Part of a small language model's weights.
Size: 24 layers, width 256, 6 heads of 64, MLP 704 SwiGLU, vocabulary 8192, 26.6M parameters.
Architecture: RMSNorm before each block, rotary positions, untied embeddings.
MLP neurons of a small language model. Each row is named by its layer, matrix (gate and up: input weights) and neuron, and shows model dimensions 112-207. Each number is 128 + 32 x the weight over its row's rms, rounded and kept within 0 to 255. A neuron's up and down rows have the sign that makes its largest values positive.
Before each neuron's rows, "fires after" lists the tokens most often just before its 100 highest values on Wikipedia text that the model never trained on.

fires after: " ", " the", "4"
L15.gate299 [114 174 124  50 143 166 115 186 135 127 114 170 127 115  97 206 118 133 171 137 128 102 123 130 136  98  85 115 114 112 167 116 177 141 112 142  90 105 169 153  96 159  92 108 140  97 132 109 112 102  76 119  92  80 174 120  70 133 122 185  87 130  73 145 206 143 131 151  79 150  66 152 133 157 126  87 114 148  93 126 136 129 102 128 106 136 104  97 139 137 148 125 138 115 131 153]
L15.up299 [135 160 113 166 138 146 182  66 100 159 156  92 165 134 103 147 142 121 163 128 114 138 148 152 183 134 114 109 162 190 101 148  67  98  73 202 118 123 122 130 158 137 111 145 133 148  77 175 165 151 198 173 101 115 130 174 156 115 169 169 214 149  95 119 146 136  69 125  81 134 178 152  62  86 129 148  61 133  81 173 123 148 143 113 167 108 149 145 168 182 116 163 178 133  95 141]

fires after: " ", "cor", " con", "-", "vi"
L4.gate14 [133 164 118 150  88 138 118 144 148  63 124  91 105 126 117 171 167 118 151 161 154 153 152  75 132  91  65 160  96 131 165 112 113 119  92 104 110 145 112 130  96 152 137 110 167 111 128 130  78 190 131 135 182 121 139  92 135 141  66 153 138  79 151  84 129 113 162 125 110 122 122 129 162 153  73 151 112  98 121  83 116 184 184 129  66 148 131 141  73 115 162  53 146  91  57 151]
L4.up14 [ 98 156 140 116 104 137  82 146 108 112 139 123 140 142 114 142 132 167 150 149 136 126 184  97  73 165  90 105 117 124 169 165 117 130  85 117 160 159 127 183 180 149 161 141 131 117 136 125 145 138  73 124 114 188  94 129 177 109 188 122 126 132 122  50  95  56 113 162 113  71 161  72 180 123 105 202 138 188 131 117 160 147 130 128 105 148 150 170 125  77 143 106 147 147 137 110]

fires after: "–", "9", "1"
L15.gate486 [147  81  93 128 127 164 158 101  92 113 141 102 104 117 111 180 130 153 143 114 198 116 154 124 123 132  84  92 105 150 151  69 119  90 127  91 160 167 132 151  97 140 151 184 132  87  64 177 101 113 102 102 139  76 162 109 136 118 102 202 129 133 122 163 117 115 204 168 106  95 162 133 208 122 116 167  91 189 194 121 107 145 130 125  71 107 135  99 143 149 145 141 125 123  64  59]
L15.up486 [161 125 125 115 108 137 112  99 117 132  98 132 139 181 168  99 139 109 112 105 132 125  83 157 149 137 102  91  98  91 159 171  82 103 139 102  95 115 137 158 143  91 152 192  84 116 165 126 127 185 101  99  70  90 117 183 137 134 140 176  43 101 108 122  72  92  88  56 132 120  48 191 143 154  91  93 111 140 124 166 100 113 179 122 130 121 117 137  92 137 101 122  78 147 177 126]

fires after: "–", "g", " (#"
L9.gate629 [120  88 143 177 104 140  90 156 113 105 102 180  98  86  82 136  43 103  90  86 120 172 159 190 145 129  98 105  24 147 119  47 114  96 107 137 110 111  71 159 139 103 142 126 153 142 133 206 169 128 145 186 125  74 175 187  81 118 159 141  79 151 153 148 123 111 205 121 107 154 110  94  84 117 115 129 136 198 104 102 149 123 116 147  66 129 123 137 148 106 123  90  93 124 146 106]
L9.up629 [132 110 104 145 113  90 137 110 158 146 132 109 120  61 110 111  93 145  95 162 153 191 118 177 179 127  89 139  85 147 126 133 122 158 160  77  69  91 111  98 106 128 116 111 127 152 199 140 159 146 176 103 150 109 114 115  33 143 169 152  55  99 125 156 128  92 134 141 148 122 138 104 156 152 151  97 116 103 147 179  71 162 148 120  78 162 118 114 100 164 129  99  99  90 143  88]

fires after: "1", "2", "0", "7", "\n", " office"
L19.gate205 [103 149  48 141 141 132 148  44 124 105  98  99 155 139 173 138 105 114 103 140 156 110 167 155 127  85 139 130 113  88 108 139  94 143 101  59 138 139 169 168 127 151 184 145 132 144  80  83 127 170  98 170 183 167 154  78 108 163 138 115 114  91 179 122 153 145 128 111 136 155 155  90 123  66 122  95 137 113 134 119 153 120 141 103 134 129 132 105  94  90 127 123 156 148 138 127]
L19.up205 [ 99 137  78 163 147 112 125 150 111  82  44 182 158 145 163 148 112 129 143 132 174  80 103 123 105 155 127 116 113 164  98 159 100 111 108 113 138 202 151 163 147  94 182  75  87 123 118 149 150 186  92  72 138 148 131 129  93 151 151  70 136 100 139 164 102 137 128 127 127 149 153 123 101 133 114 163 156  67 151 120 109 131 129 157 127  98 123 135 120  97 133 129 165 133 115 140]

fires after: "1", "2", "0", "7", " debut"
L3.gate299 [125 138 117 142 107 142 131 185 110 139 105  80 137 140  90 181  89 107 105 151 178 109 129  60 121 148 145 132  99 136  98  89 148 122 174  99 101  95 162 154 136 180 160 133  85 194 159 144  90  53 101 166 138 175 101 142  49  89 136 157  65 129 155 117 132 124 141 111 139 138 124 145 138 154 163 116  78  96 165  99 135 142 195 134 102  78  86 112 158 119 139  51 123  58 159 125]
L3.up299 [192 156 214 102 135 132 161  98 123 119 123 125 192 114  62 128 112  68  82 136 129 136 102 115 140 142 156  97 136  66 141 106 152  87 121 154 139 134  98 151 102 116 190  91 111 156 117 101  58 106 190 148 168 128 103 105 129 112 153  90  79  99 139  93 118 100 105 178  96  73 115 153 130 115 143 125 153 100  77 110  95 136 198 154  92  85  90 119 116  65 175 110 129 164 143 125]

fires after: "3", "4", " ", "5", "2", " −"
L7.gate537 [167 147  89 103 137 110 159 106 128 128 137 102 113 179  96 145 134 162  73 129 124 101 136 130 125  91 144 120  73 117 144 113  68  66 122 126  99 107 127 123 156  91 189 138 109 157 194 122  99  67 133 171 176 147 134 180 113 110 107 149 102 136 126  70  59  46 151 149 104 126 125 134 164 158 178 162  50 127 130 150  74  97 143 164 186 141 116 100 182 163 108 135 174 147 123 124]
L7.up537 [117  86 156 156  96  88 189 126 143 107 197 113 153 132 124 132  69 132  93 101 130 127 134 180 117 134 135 119 161 120 182 142 101 192 143  59 105 129  99 152 165  98 159 167 123 107  97 102 126 123 115 134 132 146 164 125 135 111 118 154  93 143 122 149 135 149 187  93  97  55 126  96 135  76  97 129 144 109 133  88 129 134  69 158  79 122 145  86  86 135 144 175 142  85 192 174]

fires after: "0", ",", "-", " a", " |"
L3.gate225 [119  91 139 150 112 151 184 114 131 178 118 204 135 208 156 156  75 104 124 143 195 173 163 147 167 102 143 135 115 124 105 115 146  93  89  99 146 159 128 119 129 130 143 164 181 152 132 138 105 130  69 193  67  81 162 131 148 125 143 113 186 138 150 150 128 161 156  63 128 116 187  88  86 155 149 120 104 187 138 126  93  66  78 112 126 111 114 131 120 157 162 103 169 108 194 108]
L3.up225 [109  98 160 104 126 112 185 147 112 195 143 161 149 223 129 113  96 126 134 103 200 152 164 136 150 143 122 153 114 148 141 138 140  98 158 126 139 139  92 176 158 111 130 161 173 155 154 139 112 143  82 190  60 114 165 143 124 120 157 123 164 128 144 141 119 137 187 101  97 102 158  77  58 155 104 120 152 156 136 136 110 124  97 122 132  56 153 104 154 136 163 134 187 144 158  91]

fires after: "3", "4", "5", "2", "1"
L9.gate417 [100 162 148  71 145 132 114 190 185 167 137 105 113 147 141 156 135 156 129 121 133 127  93 148 124 122 150 194 162 128 130 168 128 176 119 149 103 123 164 149 102 125 152 119 175 169 116 172 118  45 168 179 183 185 141 156  45  57 180 142 100 148 164 155 125 122 160 148  95 124 134 123 178 105 172 134 122  97 116 152 101  51 149 180 151 129 145  63  89 120 162  91 141 153  49 147]
L9.up417 [113 140 180  85 139 103 148 139 211 150 147 103 119 142 122 123  91 124 130  87 130 132  75 146 163  94  81 157 203 109 133 116 102 209 102 134 151 179 118 189  40 141 104 141 194 142 102 140 119 136 147 141 239 139 149 158 120  91 155 127 142 159 103 166 128 109 138 156 104  81 139 119 163 133 121 115 125 152 118  79  94 123 118 196 100 128 146  80 120 142 186 157 120 139 118  85]

fires after: " the", " The", " average", " a", "The", " of"
L4.gate204 [163 131 152 108 121 156 166 148 145 163 119 103 100 185 112 176 198 135 138  61 129  47 136 197 107 176 114 113  91 122 120 185 191 173 150  97 125  64 166 129 159 118 125 143  88 141 148 101 115 148 113 142  95 106 141 109  90 116 116  96 128 123 187 100 202 124 118 112  46 132 115  99 132 135 105 131 139 188 114 105 100  42 136 169 155 121  65 119 121 164 133 114  82  89 120 195]
L4.up204 [158  95 141  62 130 162 152 101  93 141 160 156 111 115  83 166 154 143 119 105 121 114 167 190 146  98 132 101 184  87 118 105 113 113 105 136 189 114 144 151 148 109  95 117 142 173 140 180 116 105 170 180 179  88 126 124 125  99 121 149 151 134 100 140 130 118 184 149 123 135 116 138 185 163 133 136 135 150  97 174 115 158 140  68 131  91  80 204 103 143  78 134 132  69 133 135]

fires after: " Al", "al", "Al", "ab"
L8.gate319 [189 147 127 125 186  65 162 111 131 100 119 131  96 123 182 124 125 111 124 107 103  99 170 152 163 117 130 133 114 156 182 207 151 104 189 115 176  94 127 109 121  91  80  92 160 118  72  96 138 148 136  74 116 137  99 125 128 174 137 140  59 118 159 156  92 162 193  83 157 141 110  81  89  98 140 133 129 102 119 185 116 109 184 172 102 184 163 128 116 132  70  94 121  70 108 156]
L8.up319 [156 140 103 128 141 124 146 123  76  96 129 184 140  82 136 110 168 147 168 136  83 141 176 189 117 128 137 157 164 105 116 149 136  54 138  86 147 144  88 105  96  80 149 138 134 213 154  99 154  90  94  95 101 179 132  74 113 156 169  89  91 139 196 123 123 141 208  98 126 142 108 155  91 174 124 117 108 162  88 153 146 169 161 141 154 160 122 113 122 146  95  95 112 132 100 113]

fires after: " ", "–", " ("
L19.gate32 [ 85 140  88 202 140 114 138  97 114 142  92  95 110  92 108 148 120 144 119  89 162 147 100 227 134 150 178  89 112 124 186 139 122 134 115 119 108 122 143 114  93 141 115 130 160 132 139  96 110  88 106  70 179  56 149 119 136 122 168 143  86  72  82  67 108 154 144 220 117 155 135 119 151 133 130  88  72 137  97 156 136 150 135 144 183  61 153 159 144  64 123 117 164 165  86 147]
L19.up32 [183 137 182 135 123 120 142 110 126 132 123 161 157 147 116  85  82 136 110 135 170 108 164 134 109 178 122 133 136 125 163 203 147 114 110 149 139 103 154  75 102 131 160 126 114 155 152  63 109  74 162 102 164 105 117  87 118 148 151 129 118  83 137  94 169 170  89 133 142 114 114 149 133  93 140  96  69 104 108 143 102 117 162 112 167 151 116  85 155  79 131  92 165 129 122  78]

fires after: " a", "p", " me", " ", " |"
L9.gate11 [139 123 120 168 166 137 116 134 142 101 125 119 177 134 124 119 136  67 106 182 107  93 131 114 102 144 138  97 120 127 137 174 141 141 117  94 123  82 181  92  83 147 160 108  54 128 139 128  91  81 192  67  70 122 170 144 126 159 157 126 142 158 141  91 142  92 144 121 152 201 138 109 121  81  73 125 152 160 188 107  96 145 147 169 148  94 100 103 138 161 107 142 141 183 124  74]
L9.up11 [ 94 108  94 167 105  90 125  95 129 164 183 226 134 131 122 122 140  84 176 179 105 135 124 129 135 106 127 152 168  84 135 155 108 169 163  90 114  96 176 113 112 109 190 118 113  94 105 123 105 120  86 158 118  64  84 129 100 147 152 143 145  69 151  77 140 129 140 149 117 113 127  91 193 118  28 110 149 131 161 158 166 149 119 112 117 113  91  63 125 119 155 153 118 170 176 154]

fires after: " ", "te", "qu"
L15.gate503 [159 117 159 126 132  77  86 114 115 135 109  81  88 133 101 145 122 126 132 192 147  81  98 113 184 106  88  99 142 107 139 131 173 150 134  83  97 128 121 153 148  72 159 112 168 117 155 152  88 113 177 111 102 223  96 164 186 121  99 113 157 130 119  85  85  79 143 103 134 163 135 168 168 136 132 136 182 116 154 131  91 119 120 139 107  90 147 106 163 163 150  84 125 120 160 152]
L15.up503 [184 130  86 151  86 145 137 124 157  74 111 196 166 145 149  62 113 156 116 145 132  78 127 136 207 149 101 115 115 122 121  90 123 147 129 105  98  59 169 126  91 189  79 138  90 105 147 137 139 121 128 133 119 113 122 136 143 149 104 126 132 152 110 136 107 137 118 117 119 147  95 107 150 163 171 169 153 170 111 154 175 113  65 165 120 140  87 118  96 159 122 164 173  91 200  80]

fires after: "8", "1", "–", "7", "0", "9"
L16.gate177 [112 175  96 176 136 156 119 118 124 173 104 125 172  91 155 180 108 108 142 118 162 104 167 149 154 131 176 153 131 120 170 143  83  76 162  97  99 117 131 164 148 145 197 169 128 145 125 123 121 153  92 178 171  96 121 143 126 129 154 141  96 134 149 129 139  91 185 107 121 111 190 142 153 126 165 157  93 112 150 137 108 117 142 149 144 159 133 115 139 104 153  90  84 171 148  71]
L16.up177 [135 118  89 156 146 139 113 127 123 105 129 170 180 165 103 146 114  90 103 134  89  95 145 105 103 102 125 134  80  47 136  90 108 149 164 127 146 142 100 139 116  72 153  94  95  99 150  97 136 128 118 176 225  95 131 104 147 163 195  97  75 114 121 136 145 104 108 159 154 118 163 127 128 140 111 156 118  95 121  85 141  99  84  75  92 127 110 129 172 122 157 118 121 171 149 124]

fires after: " A", " a", "A", " The", " An"
L5.gate249 [ 88  92 185 121 161 175 134 107 103 114 131 119 107 101 102 172 118 118  72  60 122 120 127  98 131 176  99  84 129 169 130 155 116 148 124 193 122 193 131 175 168 132 109 131 147 154 131 124 126  82 147 205  94 111 102 175 159 143 125 147 153 152 128  86 158 100 162  82  91  99 122 155 133 119 156 163 130 107 100 149  99  89 164 137  78 123 116 122  90 131  80  90 124  95 144 120]
L5.up249 [116 164 159 164 106 120 135 168 153 131 143  69 114 102  81 191 180 108 101 120 109 118 131  42 124 179 144  71  98 145 144 108  92 152  85 106  99 175 130 126 171 102  88 161 157 153 147 147 107 113 197 185  87 124 125 117 127 109 104 106 103 199  89 108 134  99 141 154 106  98 176  94  95 145 176 167  91 136 150 151  68 116  63 137 125 100 100 159 102 130  85  85  82 146  95  86]

fires after: " ", "|", "–", "-", "1", " Hot"
L15.gate97 [141 128 112 143 106 118 143 120 111 121 147 174  84 142 109 148 195 168  91 146 152 143  75 155  16  94 142  94  93 162  89 105 114 148  67 105  93  64 164 110 118 132 124 108 151  57 102 200 163 115  94 102 174 102 150 110 166  93 158 178 151 145 171  77 111  89 158 147 169 108 117 115 173 118 185 162 142 104 159 129  96  73 134 131 153 136  92 131 148 133 113 108 144 129 170 104]
L15.up97 [151 102 133 177  94  95  98 113 123 151  69 162 133  52 126  72  94  98 127 135 113 144 133  89 202  89 117 171 117 103 159 139 150  90 159 110 102 100 161  92 150 173  83 155 122 164 151 158  98  74 109 116 104 103 161 131 136 221 100  87 187 109 127 105  76 118 146 111 125 155 126 157 153 125 133 112 137  98 170 205 122 156 153 141  91 170 115 146 166 175 158  63 133  92  93 175]

fires after: " ", " (", "-", "."
L5.gate573 [131 148  74 157 150 143 108 141 130 115 135 121 144 126 186 123  82 107 189 118 148 167 142 130 122 124 119 139 106 190 134  73 167 170 124 123 140 119 149 149 165 173  88 146 132 116 120  71 142 161  81 150  82 137 116 120 112 147 150 112 116  79 140 157  81 166 151 123 112 175 118  76 145 147  55 111 108 116 184 178 111 119 160 141 142 102 185 164 144  88 143  99 152 151  97 109]
L5.up573 [ 79 100 122 146 131 144 116  85 102  98 155 181 125  69 146 101 128 126 141 158 161 187 186 155 144  89 131 152 116 167 150 118 140 181 152 146 173 124 127 164 158 114 190 138 147 156 161  99 180 186  88 151  82  89 119 173 164 114 118  99 157 117 130  71  84 145 116 152 120 135 193 109 169 165 155 125 142 146 144 140 129  79 142 146  92 161 160 125 136  93 102 122 133  90 100 127]

fires after: " Al", " ", "al", " I", "Al", " D"
L17.gate308 [122 167 122 115 196 153 178 117  98 117 139 139 128  69 136  92 181  86 122  73 149 111 107 146  97 146 117 101 117  99 155 134 101 170 151 119 135 143 115 128 119 165  93 131 131 151 115 154 149  91 178  74  91  99 115 137 118  23  86  97  86 164 133 104 141 102 107 137  96 104 155 110  46 134 143  90 176 156 103 120 116  93 118 140 165  94 144 112  74 164 103 165 117 127 152 178]
L17.up308 [175 111 176  97 127 105 108 141  51  95 118 171 149 119 144 114 138  86 136 139 143 102 148 185 174 144 125 133 141 129 159 165 102  66 179 112 118 132  98 107  73  84 113 133  74 120 161 143 132  66 135 106 125 122 203  88  84 145 109 144 168 120 165 182 148 182 109 135 128  85 165 149 117 139 105 128 158 118  73 103 116 139 158 119 221 125 106 113 124  83 105 122  91  73 180 125]

fires after: " ", " (", " un"
L5.gate624 [102 141 110 135 147 198  43 106 151 103 110 119 145 160 167 144 148 203 175 160 177 122  74 152 124  80  99 149  63 187 149  95 141 108 174 151 169  98 159 119  91 160 124 165 121  85 173 100 140 157 160 118 171 160 169 132 132 182 136 152 145  63 161  66 146 173 131  74 148  76 107 175 154 134 156 115  76 158 105  66 153 135 120 123 109 160 102 166 101  91 137 171 120 133 192 136]
L5.up624 [ 75  85 160 130 181 158 137 126 154 145 146 168 125 151 165 146  91 177 108 112 187 180 162 162 104 129 148 118 126 108 173  98 118 122  83 187 185  91 124 171 125 146 119 114 134  82 158 162 160 147 168 120 137 183 148 114 130 121 192 143 113 140 122  71 156 134 117 166 139  93 150  65 176 118 191 152 172 123 156 126 133 207 115 130 105 199 151 131 140 119 169 121 126 141 136 116]

fires after: "1", "3", "2", "0", "4"
L8.gate291 [ 97 183 186 117 162 118 107 142 107 117 148 126  92  92  87 131 129 142  93 121 132 105 187 102 144 131 104  74 102  91 154 104 177 149  87  78  98 129  99 145 119 125 135  35 174 174  59  67 134 135 109  68 110 129 185 188  76  99 160 145 102 159 136 142 157 118 186 105 131 104 125 113 192 117 149 126 170 131  65 154 127 170 169 182 140  56 157 145  85 125 124 164 138 119 101 167]
L8.up291 [106 193 132  77 163 172 153 121  85 121 134 113 119 119  99 207 166 127 146 145 132  80 104 154 139 116 161  39 131 173 148  91 149  60 146 191 139 178  53 135 175 145 157 107 169 169  61 135  84  96 110 144 141 119 169 137 142 135 140 123  79 136 146 146 132  91 119  83 126  99  86  87 107  84 131 121 110 119 140 104  97 154 112 202 167  82 108 142 112 142 154 195 150 112  77 169]

fires after: "1", "2", "0", "3", "7", "5"
L13.gate460 [163 147 102 156 140 156 126  93  91 136 114 124 137 122 183 152 122 162 113  65 140 186  76 117 118 147 174 120 132 151 119 116 118 139 179 211  93 167 187 172 142 101 142 106 153 176 122  74 176  88 143 172  99 122 123 131  67  93  75 105  72 164 144 131 185  35 129 107 190 135  95 181 132 100 168 129 110 179  97 187 153 152 107 140  75 149 143 111 111  98  99 171 107 156 125 124]
L13.up460 [142 139 123 108  80 127 140  90 160 131 145 127 120 132 178 172 138 141  99  90 169 130 138  50  66 167 156 140  89 103 121 121 118 149 150 139 113 143 140 142 180  96 121  77 116 205 153  51 158 145 130 159 110 127 136  66 108 113 175 143 133 125 142 125 134 150 110 133 221  96 114 210 178  98 168 143  67  98  80 136 143 110 164 137 105 108 113 200 140 125 160  87 192 157 170 126]

fires after: "0", "9", "2", "–"
L13.gate42 [109 100 119  89 114  94 124 148 171 185 145 144 129  75 127 143 123 192 113  98 146  74 117 131 137 116 173 106 119 139 178 108 121  99 171 103  73  55 160 191 142 175 140 134 106 135 130 187  90  87 159 190 140 102 124 161 173 132  84 116 172 102 112 112 169 186 151 131  98 129 105  80 108 111 144 121 101 154 141 117 132  86 149 121  98 154 109 194 158 145 136 131 173 168  50  98]
L13.up42 [157 144 127  70 146 115 138 119 156  94 122 139 149  84 132 133 159  89  94 106  84 101 144 180 148  87 180 192 118  58 163 115 121  93 170  89 132  67 167 121 144 149 119 146  84  72 137 142 140  58 153 102 116  92  77 114  81 173 178 104 107 154 158 128 102 126  67  93 124 132 133 183  37 121  74 144 114 133 125 167 121  65 151 122 112 129  91 158 107 101 149 152 147 120 107 150]

fires after: "al", "1", " ", " D", " Al", "8"
L9.gate111 [132 142 163 106 165 132 158 114  82 151 117 177  95 161 144  99  96 173 158 137  69  71 118 151 116  84 141 140 205 143 177  89  55 114 118 115 176  98  95 107 143 143 127 145 130  96 158 110 170 124 163  95  96 116  85 145 195  54 116  75 101  95  85 160 124 116  93 104 156 146 138 123 141  77 176  90 136 116 116 205 138 123 112 127 100 132 173  80 113 148 110 126 124  48 108 176]
L9.up111 [135 146 142  84 141 179 119  88  42  99 148 103 152 147 149 144 200 146 189 133 147 194 133  63  83 138 116 142  88 130 108 156 170 138 166 113 171 156 107 164 138  44 126 170 182 116 144 125 116 134 141  69 107 139 176 135 104 114 105 118 172 103 161  88 143 144 159  95 151 132 124  60 148 148 115 136 151 114 138 134 133 185 128 119 132 132  90 133 132 191 148 180 120 136  79 129]

fires after: " Al", "al", "2", "Al"
L15.gate305 [120 167 148 102  94 158 132 160 121 134 133 120 171 116 141 124 122 130 131 163 118 139 153 107 141 136 129  74 149  92 115 133 140 112 183  91 157 150 156 129 179 192  85  84 141 167 134 133 100  96 113 120 115  60  98 148  97 110  99 139 141 127 162 142  85 129 143 144 126 139 115 126 128 101 141 141  91 169 105 167  84 129 148 169 120 165 172 171  89 172 139 145 127  99 140  93]
L15.up305 [196 167 171 136 128 126 103  94 171 136  99 162 158  14 218 152  98 152 135 131 113 119 129 155  99 150 128 102 167 103 187 132 138  84 146  82 125 168  71 153 173 140 115 155 112 124  81 141 129 110 142 142 114 103 111  98 121 135 179 117 127 149 169 132 116 110 139  95 176 189 166 162 116 124 171  94 126 167 128 115 114 128 146  59 153 141 134 219 127 160 113 117 134 150 133  83]

fires after: " ", "\n", " \"", " (", "===", "=="
L5.gate78 [ 56 147  89 117 122 114 113  79  90  90 114 114 143 101 129 184  91 129 114 161  77 109 116 119  79 114 138 103 113 107 144 167 142 138 117  74 162 133 139 109 146 185 142 155 170  85 105 124 158 122  91 158 164 165 140 152 107 111 206 123 121 103 132 171 127  84 102 131 126 129 101 172 136 160 147 133 124 155 161 140 139 119 165 123  83 134 127 116 119 102 110 128 130  98 173  97]
L5.up78 [156 110 103 130 145 149 172 138 112 108 119 105 133  92 140 138 131 117  95 212 102 178 135 106 139 134 142  99 182 122 149 156 197 118 166 111 144 107 129 116 152 109 104 150 104 119 172  81 160 111 156 130 120 169 128 161 130  50 160 143  93 161 115 126  96 181 104 114 108 127  94 180 181 105 154 109 148 176 107 191 150 136  79  97  98 136 167 135 179 170 109 108 140 103 141 149]

fires after: " Al", " de", "Al", "al"
L7.gate675 [153 115 119  72 143  25 149 134 143  66  43 114  44 101 179 126 122  92 157 155 137 181 134 130 106 136 102 116  82 180 177 111 166  90 121 127 142 121 147 117 121 163 157 143  78 108 186 124 179 122 179 125 165 145 186  43  84 201 105 172 140 174 121 208 112  75 146 160 138 137 114 152  91 126 143 136 118 136 117 168 138 141 130 110 124 151 143 152 154  89 151 104 120 120 159 118]
L7.up675 [134 138  95 155 150 132 111 129 107 108 105 169 168 141 123 105 161 175  88 114 174 167 174 201  83 159 173 154 125 108 105 141 104 132  79 118 128 137 114  84 133 120 150 170  90  70 118 164 109 151 156 124 122 156 138  65 110 173 132 131  69 144 113 162 161  92 149 153 128 132 161 156  53 115  90 178  69 194  97 150  79 138 188 138 125  90 103 127 124 122 116  95 136 124 125 134]

fires after: " (", "-", " \"", " He", "("
L4.gate392 [150 161  94  94 170 148 111 175 111 128 161 184 142 161 184 126 122 135 158 108 155 152 122 155 131 124 156 137 163 146 113 117  74 103 134  59 145 150 172 173 119 148 140  54 155 173 125 109 167 132 107 144 133 130 143 125  56  90 161 164 125  77 162  96 113 159 162  89  58  54 136 125 128 112 140 118  73 154 116 114 108 154  80 132 144 116  91  57 182 121 102 202 193 100 130 165]
L4.up392 [117 147 129  91  96 135 168 175 185 120 148 134 105 155 151 148  76 116 140 108 130 133 123 108 107 186 132 195 115  76 122 108  64 120 103 136  58  89  90  87 134 191 162  91 139 104 115 140 108 146 165 146 124 159 160 151 147  93 108 113 133  94 159 124 135 145 115 192 122 136 133  88 114 127 148 219 106 172 187 157  82 175  88 153 152 179 147 132 129 113 136  92  97  68 185 104]

fires after: "–", "ra", ",", "A", " A"
L7.gate681 [163 124 146 159  75 136 110  69 142 119 117 142 129 150 176 171  95 125  97  99 102 110 129 115 155 161 205  84 124 133 145 138 144 159 141 116 163 145  90 138 168 142 134 165  93 150  90 123 185 110 146 174  99  99 137 123 178 117 137 152  79 101 159 139 132  91 160  85  66  98 156 159 144 148  95 122 128 103 143 204 104 107  77 118 106 117 157 115 125 146 128 113 151 119 187 104]
L7.up681 [129 104 149 125  77 175 107 131 125 132 106  66 130 121 135 106 143 138 143 138  81 123 135  92 186 151 174 143 132 115 115 118 151 124 120 150 124 101 155 124 123 116 147 161 123 196  85 172  95 117 108 152 154  79  83 185 180 136 122 130  81 115 116 105 122 115 155 149 144 112 162 154 167 144 126 135 115 161 184 133 144  89  86 146 109 135 112 166 183 145 134 214 128 173 152 170]

fires after: " ", "W", " (", "):", "E", ":"
L3.gate562 [119 149  65 163 113 169 107  96 115 164  78  84 113 108 122 140  79  80 142 111  87 135 136 120 134 114 130 124 170  93 102 148 147 107 106 123 115 155 122 117 200 108 165 180 122 157  96 131 110 130  81 171 153 142 119 122 138 118 118 114 146 102  97  80 128 140 146 128  70 164 188 142 130 174 118 133 132 109 139 176 222 132 114  98  97  97 111 106 189  50 105 113 143 116 133 137]
L3.up562 [160 170 123 106  73 176 133 115 129 140  99 104 184 131 160 126 101 128 168 113  69 112 136 128 124 149 139 135 156  88 147 116 137  98 108 174 140 151 125 155 162 117 131 126 171 167 120  88 135 133 146 179 124 145 152 135 115  93 132  72 136 117 124 139 176 137 105 115 110 118 111 106 155 121  92 143 115  83  92 164 185 125 115 127 106 123  99  92 165 138  79 121 156 157 127  99]

fires after: " "
L19.gate512 [173 125 165 149 195 120 149  78 129 157 163 137 120 122 101 133 168  97 120 175  96  66 169 100 167 152 125  70 132 132 131 111  84 135  98 111  83 108 162 114 154 166 153 129 181 144 176  84 179 114 138  72 131 155 146 179 175 171  84  97 144 145  87 113 149 178 138 152 106 151 100 144 179 127 135 127 111 175 156 157 157 138 171 118 189  73 151 111 130 132 146 166 113 127 201 110]
L19.up512 [126 152 109 164  60 143 134  89 110  91 166 113 120 149  93 141  77 115  87 186  83 125  88 146 127  96 117 101 126  94 107  98 171 116 129 110  89  60 100  95 112 125 140 125 102 145 148 155 107 143 101 108 153 134 107 124 171 130 115 143 129 109 142 139 141 176 106 135 127 132  89  96 176 121  97 105  93 194  66 123 245 175 128 145 151 123 135  86  92 111 203 139 168  76 108 105]

fires after: " ", " (", " series", " contain"
L9.gate406 [ 97 193  98 157 147 148 106 113 163 106  89 106 167  47 176 168 170 135 100 149 161  97 122 130 129  71 173  91 131 131 155 138  90 125 144 168 109 160 116 121 108 159 103  91  99 101 131 109 154 132  57 153 125 102 145  71 124  99 152 145 101 131 144 137 167 153  93 114 108  92 135 157 113 163 144 131 192  80  89 117 165 153 133 110  95 114  81  89  72 124 135  96 119 131 144 183]
L9.up406 [155 168  94 171 132 145  91 143 127 155 126 112 172 132 171 161 151  96  82 156 136 122 211 121 119 114 109 180 130 117 146 174 116 138 137 150 151  97 135 105 142  41 162 115 109  91 157 127 141 167 113 144 150 125 145 135 131 112 157 150 153 108 100 185 147 177 145  78  74 127 163 117 151  55 126 152 194 118 106 180 128 125  99 123 128  55 156 110 136 142 133 164 144 105 139 143]